config = dict(
    num_hidden_layers=16,
    hidden_size=224,
    num_attention_heads=4,
    num_key_value_heads=1,
    head_dim=64,
    intermediate_size=448,
    vocab_size=8192,
    hidden_act='swiglu',
    norm='rmsnorm',
    norm_place='pre',
    norm_eps=1e-05,
    positions='learned',
    qk_norm=False,
    attn_scale=0.125,
    bias='none',
    tie_word_embeddings=False,
    parallel_block=False,
    extras=['capped logits'],
    init='uniform',
    init_std_qkv=0.0277,
    init_std_o=0.0,
    init_std_up=0.0277,
    init_std_down=0.0,
    optimizer='muon_variant',
    learning_rate=0.00957,
    lr_mult_qkv=0.5,
    lr_mult_down=2.0,
    beta1=0.93,
    lr_head=0.00597,
    max_grad_norm=2.0,
    warmup_steps=200,
    schedule='wsd',
    decay_fraction=0.386,
    decay_shape='exp',
    final_lr_fraction=0.05,
    batch_tokens=[32768, 65536],
    max_seq_len=512,
    doc_mask=False,
    train_tokens=241900000,
    max_steps=5113,
    dataset='wikipedia_en',
)
MLP neurons of a small language model. Each row is named by its layer, matrix (down: output weights) and neuron, and shows model dimensions 16-111. Each number is 128 + 32 x the weight over its row's rms, rounded and kept within 0 to 255. Numbers have three digits each. A neuron's up and down rows have the sign that makes its largest values positive.
A block is one neuron, or neurons of one layer that tend to fire together. After each block is what it responds to, as a language model described it from the Wikipedia text at the highest values.

L5.down15:122132177130205096141094123088136182088132154172105137138128148141079124111160163098104167090175153118105124163106141104125149169138116150143142117119139131194147140133127106136116093055117066052112105170095152089092145159136141109127126074174153162123125125068123126096187149143139171124
L5.down180:096191129180160111049113155083171094129112135137088160138122106102118121121141088144182078133102121097178114131144158094115151151106145086127118113135133144173121112118109120146070146124096139158186117215117109163151110102158098107132161084128132098104107193193124140126191132125180089178
L5.down182:140149121070140139142112128121075175132077101194071086124134154170161111157134119140115152138151110163144089104143116092141095153177117119184154141144142075118158114107113114150165096170149102128142156115086184162072133157077119193167197169163142150125164134099070130100148118117138184118
L5.down189:087146150147161133082154146116140127108117087134163168114128095105133101157128117112145105117099164150100145166148099083199128136138145117148087174088118128156098118106099172192151128130079142091020096112168167105067161177158137148121147165116116096119147160090147091110122108052151183135
Short one- or two-letter word pieces split off right after a hyphen, opening bracket, quote or slash, e.g. (s|imilar, "t|here, long-d|istance, (a.e.t.), m/s.

L11.down160:173160103141151140114166169126076163120150120068169113086158187120089124131146126198169172109164124184077099101141106095138113197156100174158090099133146132154133130097128112151147091095078100125132156104126125094159123149066147074147077070164147093124180158105094125103153160115101133134
L11.down231:183161111085106117079131149166119154146104142141139161107146184129171172148172101191128125139180168143150135150140139127113115105117110099103168125208123181149097147158129150116146117025166118125151123122139137136134124205073113147167157104138167082144091149096092113140115078101158138145
L11.down249:123158162117144100123211201116195127155150168118117139095161122056094083129148091145103123150123136098195116047121148141108159061129168144126093097175135100156145149101062136135154166102094162137156145152114108119115119118144123078191122048061198139099115116141115105119138110128114094100
L11.down409:167075079161142097049130101170115180146144144125124102104155131096094138121142091116112123138088068125103158128190143153167066153142132169107132108112138094112125155116144094152136140090141167143166125123151127119106101114111126123135181195197197147104157120154114139151146106131054133141
Past participles (or their final piece) after was, is, been, or now in passive or predicative phrases, strongest for naming verbs: was renamed, rebranded, designated, known as.

L5.down157:150162092134204127127154068131148143143168123140080095092167122153135091139177074131126095174140125154165138131137102146119137156179153127091075094049074112133110184086119143135133194108086113153170096107128171086151117131171143065091094124093133149094158115072116141115121116141142116157
L5.down212:156136105077082126081129158122062126085140076135146103129120117090122075135111149123107134076163118130073138153090154158110125153140141173107130083078140153159181083152101149141108130138155127157116160148150082084129093116151103091180116153037134108133122164155129110133151125122169141192
L5.down265:172139142146096122122210110157135131182138184164065131133155063102097144131083108148132153155171077116179141087160156162152165127165180089154179106092106121112085126135130162157141170179154153156096096126123172110176112108155144099168070113133155177095128106166170110106143075120170133162
L5.down411:117135107071105136096135181116179192154109131137126130107155041092059138092131123138123196084179183125098120101102182160073103130131104144160135091143088129109135070123126112173163114146167168156151123170095084174132106167169129080144155156120120142193079179088125097159127133160154074093
The first verb or predicate word right after a long subject name, mostly "is" in Wikipedia opening sentences ("Litija is a town"); also infobox field names like location.

L4.down332:117095071058119128118147119107174149174174107113135174121096153137096140111169123079142130162102177159120102099165178105153178127134141061127129139109171155140153156108148115112151132165151133129124100129114115160149119076161146197115135149103084166158110122103080155144169090158125113145
The first token after a complete proper name or title, often the subject of an article's opening sentence: is, a parenthesis (as in "(born"), a comma, under, =.

L11.down66:131157108147149144141097120124107113062075134116165156175100130088138145122186154096109153084121143070093087113127105158148122135118144187115138137132096114105110146084123100085116118149105160133114122090120078177128158138132187098166128116113110143107154131137128142099126132076117107103
L11.down199:128183129205124169110122074110097057132096124151110113074078136112142116129127125099167112127135148071152130083121139090169171149108130130171092135097120108161122141125153180151151182108158171099079089101086134154151161112173188081147175140088141120165063140113085117134091119085168119096
L11.down219:067141140113140190069118137152157168150138113116158175116101094169081093128071135138145071131132117125148123064150144114221092064144130072160109110095176194168110119076118068142184104162138108111132124194114144128167138167106090118093057094072093111129164130104132116092096101128095074126
L11.down303:121149131110125150131187106127105094117118162134049178108167144112110086123147060182054145156118123146131134120099150183162116106113132131102155136125153093118115111117107111124106150165100150154140183108155120101115154140134120095117163161180144141136117104079183151189165101107136116126
The word or word-start "in" opening a parenthetical or new clause, as in (including, (in solid-state, "In each episode"; weaker on other first word pieces like cons-, ib-.

L5.down33:149130201095096109129200098146139123108126156174096209157134083233140143126152078095160120184107109121140140090131185082119125156142094110098104133127119135135121110089101097174106169141124110118133036108121124174098138177124139118102139133071094082127164140076150166103147081149124108162
L5.down128:175161102109142132108089137080131157130112160121089135111108150177148110159120147158165178159119111147142061157004200083128126131135156150162134120096153095112105142151167159155152153093078156140146132116189156072135142124127117100066121143085155088130120197109095107114143153100095071125
L5.down325:122159146109088115127175110134075161112133114142142121090121138166166117120147143125126162168131087093145141145128129073123120145136105145095130130132037060167100129140124091143153104202136128126152105159123123109140135155090057137093123154062106096112153098042146114117156144085204126104
L5.down365:073109081120163113121078053151125156089146141090142138109148109083133109103126075172140124195117195114111090151089112139102087102147112081128151144110098176112074128109087105127121103157114107097125143164125105142155087102141123098161143138145122112217208188126137186157059092122136125137
First word piece right after an opening parenthesis or quotation mark, e.g. (in in "(including", (in today's, "Eric", (18 August.

L4.down341:120105056077093140113080121118146123136182058084077139146115106114178118151145116157101176093112140105159146075218105144155140063115081142100131068151189106118132150151139120134123117155132134133082146129153099083170127089121171115108124192124116131184181111147118129158073164109151118130
Mainly with, for or to after signed a contract or played, introducing a sports club or team; also word-final suffix pieces such as -ing, -s, -ists.

L11.down57:145149124145112073184183131154156075119092121169118115180097153101104140121135189142179162103146206148105120168084179175218109118135105062106102144109104106115124079089130157139126118066088127116161108140136096127134176165152099141165173082179161115155127205130083095028111121110081144133
L11.down276:105184126110137141171098101126059108115099144157140080095111066134112148204122137130122179126129151164127120142144107133129097163104171110142134035086157093065167131129100125162118164100098104133098097102100153120131078116116141107099158111201087130125092122122123099127101150116157120164
L11.down284:147123108127147158146100135172132155125103072095144176153134116086120158124143115125145137122134109129119179203106194063127112148122123037127117134112146124079123074153113146107110086107142142137151137122088078137073097209164140157172117102142099169108149135124105094114109119072118154126
L11.down348:163174113116150106129162159154071120141144144138101148115052098115147153117131152072126176173130147140111107140130157105110098134117150161146077121162128149104081156077135112165088105152140093152075140077187122113119127120120161116098117095122119074108152135163164068112109118095124069115
Measurement unit words right after a number, such as ft, miles, feet, m, mm, yards; also pieces of chemistry names (dicarbonyl) and "as" in "as of" or "as per".

L4.down165:064092112155174169102112070079148125144107117130175140101107125188091123137115138101126151138139146139095147143099137130128087117116143099153111150100175103097126177150158091102116203130153124148100131148119151112085145100131173126056124132111119105187053179120102168166140144125106068167
The token In or in starting a sentence, line or parenthetical, as in "In 2010", "(Incumbent)", "Interior"; sometimes other openers after "(" or a newline.

L4.down169:030161103129119144124154113136101086167135091125175132105159166148095082114075114142141166150092082131111077145080116121099134112165114127094190190115158169113096099162152118133143132105130071085099141166103122155083133090122151161161124188130126126096158128180121149133077125153139076086
Fires on the token right after a figure in data-heavy text: brackets and pipes in climate or sports tables, and words following statistics, e.g. "(−" after −8.9, "those" after 44.5% of, "reb" after 10.0.

L11.down19:117156120065104138163155076144142133149158114138119147180174138145076086130201047194099104139082150129152189099093098106126137107107099097177134158103064138099091170142180128152134107114182127129166181101154128130160170092062085135134130162209177146141100179064109129093139116176057120076
L11.down151:115082138154106123109088101139159115103154105133130182107139178132228066114146145126097143144151149119088147120130180107155163089215182137153083179159101145185159119164177129136105195112105122101141156122083137086142112119138140144106102148140160093163142122174097156088179124123146113105
L11.down239:167208166096124136174131162128154112145124149105111079075141159112155116140117132070167094112101075129140082096107133180054130127167170072154099124093137125108101144148146131127095226079158133094139073149133073119162143164136076180137161117130038123104139129141088128135124117099136102123
L11.down444:127169105162108168192173099148117093179139098112084134129168153110132131097059119108170140188172122151140078162157169132172154092129121106105178117130142119107158107163143087121130101103109128152128091131102096216174153182129144134095067103124122193110115145105105131095191126172133094136
Final word of an infobox field label just before the colon (Edited by, Preceded by, Traded as, Added to NRHP, Postal code), plus prose "by"/"as" after verbs (served as, recalled by).

L5.down51:163102145178119151140132146157138116138124161144107120147183145118097093139120032176169089098119156143157161124128119127137124045130152110167136124099073120161129133066128133190201107106142100117092127065063097136181159173113185103143163113121167120129074167081117116125113109098095121126
L5.down146:074169106140143146092102167115166143125175160142116120144116110106070108094165066077093139173136112129144101144098164113111111105124152130104149117132125098155144108098089154212105091148110152087162118117116078158171141122131057143133111074136151116088117168157103192098158186067083080136
L5.down155:103120136151157100157158067237118103165127120132089148184169147109181140178100136123099108143133106129089124145111113082118120148171152097137118170124132192105141097187180172139119174095180070142141117134153143106200075180113131110102158105150150142164116178143148115096091136135095129139
L5.down320:135150119136146159164131100137085194091094132114103126111108127162156102165104133105142118158125174139142148180111111167074156126166177088127169157106157150090147158116130077095115130155045093187099125121122110145116145144120101117172150206114155108112065165090148154090130077127187141144
Words like such, same, and well that refer back or form fixed phrases: "As such", "One such movement", "That same year", "as well as".

L5.down30:117079115089127096073175136110149104117114092112102153069088208121085076127108095098155131077076127078083144136207099182107084146111092133172129094144125154163118143120116122161128156113181164089100134106093116093149136115102185154135061157154097175148209151163174131191091133147118163095
L5.down185:115101122136165133123138170157069059141051140096150144142136186095159138203125167125127109158092108107117080131132085110101082079118109120106115153150126113099143139114138100094159158066173128095084191162123146109112124157124141183151129115115125160117090157192139126148100140109104123147
L5.down242:115115136116108114186129128125136151112084099115058098131053146138102127113122115123129107154121100144113164145151158206129105063071172095121083133144107160102081145123123103126124101188138107137061113111153145080144152119096110203109069129193087115114193173140144132179073075110152074128
L5.down311:096153103139122162087185078129076173118113105130119115105089106106123160119135153060101062125134093095193176151170151141110170111177195136165118124121084207151101153138168131116183074114122093151073181098123148170138165130129088084143178154158123098125156163157098129103148162176154130118
The preposition "with" after verbs or nouns of association, such as worked with, signed with, interview with; occasionally "of" or "it".

L11.down47:114128057095127169188085130100167143126116158136098085116120157102119116093148093107109100142112157109162173091100125144091071113108191086087116152093161185128147122100115100108126121108142131160112143157129137080170137136080125168101103127114068149144172117162115146125090069116136184090
L11.down70:170142147116124114127075142126099183118096139100122087156085126084170143139159106181038159171139133168179173112070120181144125114159121062136184115115090136145071129128146126121119180167092126127078147179129146139094130142153097163162140074075132137124119152173154140098075087141160109172
L11.down166:131107121164064139114111099154156128088174159132111166103099112166099190100146109113149134114137104147130099153139096133130067182164133069147135130113099113115155048134114106107142101149083122164104139135084085151104092145184131173139147105127102130123131193096125117149111051105108143126
L11.down264:130127095120094113180138058131110154124146157107175181157136077118119130101112181129118115157125139174130118107132083104137137153104124055079116102130110153150114082139132109128105052197176126118151123133121128130145134083139053097081117133090145058077104153098140115140102128081118105181
Final token of a verb (inflection pieces like -es, -ed, -ing) or a linking preposition (of, on, for, about) just before its object, e.g. "focuses on", "introduc-es her", "survey of the".